{
  "d_model": 256,
  "head_dim": 32,
  "parallel_block": true,
  "init": "orth",
  "init_std_qkv": 0.0408,
  "init_std_down": 0.0,
  "lr": 0.00544,
  "lr_mult_o": 1.19,
  "schedule": "wsd",
  "decay_fraction": 0.929,
  "batch_tokens": [16384, 32768, 65536],
  "seq_len": 256,
  "doc_mask": true,
  "steps": 8268,
  "dataset": "wikipedia_en"
}
MLP neurons of a small language model. Each row is named by its layer, matrix (up: input weights) and neuron, and shows model dimensions 96-223. Each number is 128 + 24 x the weight over its row's rms, rounded and kept within 0 to 255. Numbers have three digits each.
After each neuron's rows, "fires on" lists the tokens most often at its 100 highest values on Wikipedia text that the model never trained on. A number after a token or word is its count.

L4.up264:145143142169126147132152159139159128098115112145118169138090178172104130132127112166120106149146088127160143116129132096139134110105152166132152142151139125100111070147160126106168123145130166154111136079128113147143120085095116139099117120143148119095178094141103106104145105144149105094167136146134146111100118114153131141167070128110107132142137129044099128133122156116137123159167
fires on: "s" 29, "ed" 6, "e" 5, "d" 5, "tion" 5

L5.up375:126145160157149146105122123100164081152120089127147105115097156164137109095157112104092104140147128120151138102146091125139168087113127125143106111129138090109112135107147120097069124090124110147163129136138161156125129178113150143126070107118125141115116076144116128138106128120113124135138137131147110114144108130141130114133114177124090120072172102114119120121120133174168119124190
fires on: " at" 31, "y" 18, "ship" 5, "ed" 4, " from" 4

L9.up646:140144144127125121102167136107132131151162110129136086134164075155130135106141100141131116153118111104115102135137194101149150117139135132096139111147126104145127134152115120093115132105109124142132119167131110115135111098129138117131154143136162108180161070121124168126131137110111112101132103146135128132167116160114177129124152111124114128160152082106098095169109136116158090135116
fires on: "1" 20, "6" 14, "9" 11, "7" 10, "0" 6, "up" 5

L7.up87:132110140112136114117095161103142143130133129100169102070105137106157164110058135110091102141196129156133162154140110112111156113154092173164150128120173161110132115116125150127147155117122154130139106151139129122147115113130141116125134120113099096121085149146111128109142105133086138163111140183123124144113121118164118123180128107114096109131151118129156156138086119178122144081118
fires on: "2" 29, "," 19, "1" 14, " " 8

L9.up459:110119124133091119121139155136135101139130125138182148138077149149105118080136126145092127113162146144147137117126130119081155105141149147143121094094127092108112163075178094130123107143127156114149098167124124149129129145132135143158137100114073120119115112120112127134107076178127153136108108148100129113100143169126117147099120160138106151115112110130135164132097089217117136108164
fires on: "th" 23, "1" 18, "2" 10, "3" 7, "6" 6, "0" 5

L4.up366:141137126152119183130114118106132113113118142085139168137104158149130119151129113142105128149111138127143129108150056143109169072145101131087118073139141132119095128139174152158111128110090108138086133117115145142119151132145142119128135087102126127124126143162165102142122127144138139116160177094094165130130145104165126136122112107122115090135112109066088098120137122114104128105138
fires on: "s" 40, "re" 8, "d" 5, "ur" 4

L4.up89:123153086101108110108135141144139136142142151168123117121116167091151140120135042124129093133134149118052122114145173169166087192148099119110095102121130150111130098137102126142099098079115146151130167103126141096115104152140104171152140108137137173103173120147124167104129133143145174155095129131100081108118154141148132158167115133119113129115095108128133110141103130131096127121143
fires on: "ch" 16, "k" 14, "v" 10, "'" 9, "c" 7, "s" 6

L4.up483:133141141123093129118149124127105081113145148153156112174097112108118140173135154141185051085170150135102153105090108130132186109125165119142080171129174100111115134136138149161119160108131137129133153116131123126133105093119142116154114106113140116066138090145128109121146100125100095104113117119100115141107119135137140132143143166124167156113093133094147124087106132170108092119141
fires on: " N" 26, "N" 17, " south" 12, "en" 10, " north" 9, "s" 5

L4.up760:116115092111183130135101126151102171143125130168130158134092144115111127153119115143114117126130131149105169145182147120134109168171093145107131135137121115161152094155129101108146113066068122122110143082164107079147119148159119125149141074163139152113124115151098129160133108096113102164161096118100165111166105112162146150138149122157131114140072143118165159074116141111079165116164
fires on: "s" 62, "x" 6, "y" 5, "k" 4

L7.up134:135163129142117113145150136118141150138092160149130107147113135135186144130173131137120121110098142132130110074133120137118170090130104143125109131132108121078129118131092122138143129155141090129135168130107110141139143112123121094126101105150133122102128112136119112120107091162117086090115126110075125144115155154117155120141108095159133117144107061105119157102121064121117120132100
fires on: "1" 34, "3" 12, "5" 11, "2" 10, "4" 10

L3.up262:109107138150094130128142122120092130134152101149117100152068138157133131166130131100120082125140135147110138147109100132123145085155152149134140157137117137072135134098178150141110089100113097143150101102088161117054133119174123136124116123095158111136155117124154110129151107145159119132128152165143143153128124112140129150128159142160118145085096125134110154089160131123134193121156
fires on: " dis" 20, " Dis" 14, "en" 11, " Un" 8, "s" 5, "sur" 5

L9.up98:143135129119101134140157118111160139129132072103127114109155118131145139100122080112107136126172138116132135095176074136117151096087117157126117138174124096116099150147128111098184156148131120148156188122113105161124136111146156121131176114137134132130123103108143134082139116144129116139122151143134128151133147154055139117070140101157124087118129114064137118140121110109151113143133
fires on: "5" 21, "0" 13, "8" 13, "3" 10, "9" 9, "1" 8

L5.up364:116112095138111125184117156109094091102119138148135096147107107069092108117140095148154121160101108132105100130189148157148101185174115102115097110167142109130147123106136128144122137113129120126127145127133147050150089121111105142105111109112111115110139120102127114164137077133122167120113115113152117206137176122142122128147118110161140179116155168143130099124165114105099111120109
fires on: "s" 67, "c" 6, "y" 5

L9.up252:146141123117150167102173144126136121127140137106140115149148176134125104136118112133061106108175140142139127140133074123109143103109142168111094107119118100125122122123108135155098166142074161145141152170103125186145148160133128168113166101142131101124134149106100163135114125118120107100112131131112106160134144151125098145108110143174097133130102116090084103128095139144132111091133
fires on: "." 48, "8" 9, "6" 8, "3" 6

L7.up627:116128109160117111130117132143096117132149160130129096105113139134138145146074114114108130138123133127114157116168066132132167127162144137128138102135137118132117130093096166114172150124117104141130081181128137119123144156113115141137157100101124110167118148098064159142135141153118137139163136134090130179122121132088153151156125125124112068118117099132108128105122157127133094136117
fires on: "," 34, "1" 31, "0" 7, "8" 6

L5.up285:127155148119200172101089115134172120127165095112081126141113152139153147105116152130129148137130130119159144126105145147121175129116128125102123167132142140110146138119097114123109141127173134137138112107146139142141134183136106108110110103174140107107139089168128136109135200149118118138126139092139143134144102127099131136136102104124109144060129150128105109139086122126121113119144
fires on: "al" 22, "ed" 18, "er" 13, "or" 12, "s" 9, "y" 7

L3.up264:121123136156125130118143128122117120144163143143131122140119138110111109142125119100130122132127132115091127131144119149191130079146117119117115156102115111133086110164139103137160134137153160183123187109165134136143156166120111118149179143140109161138124088100142173127105099177165123140132112154170061156129093174119146108132161148104101095145126142109143164082145127115180122119124
fires on: "2" 17, "3" 14, "." 14, "e" 12, "d" 10, "1" 7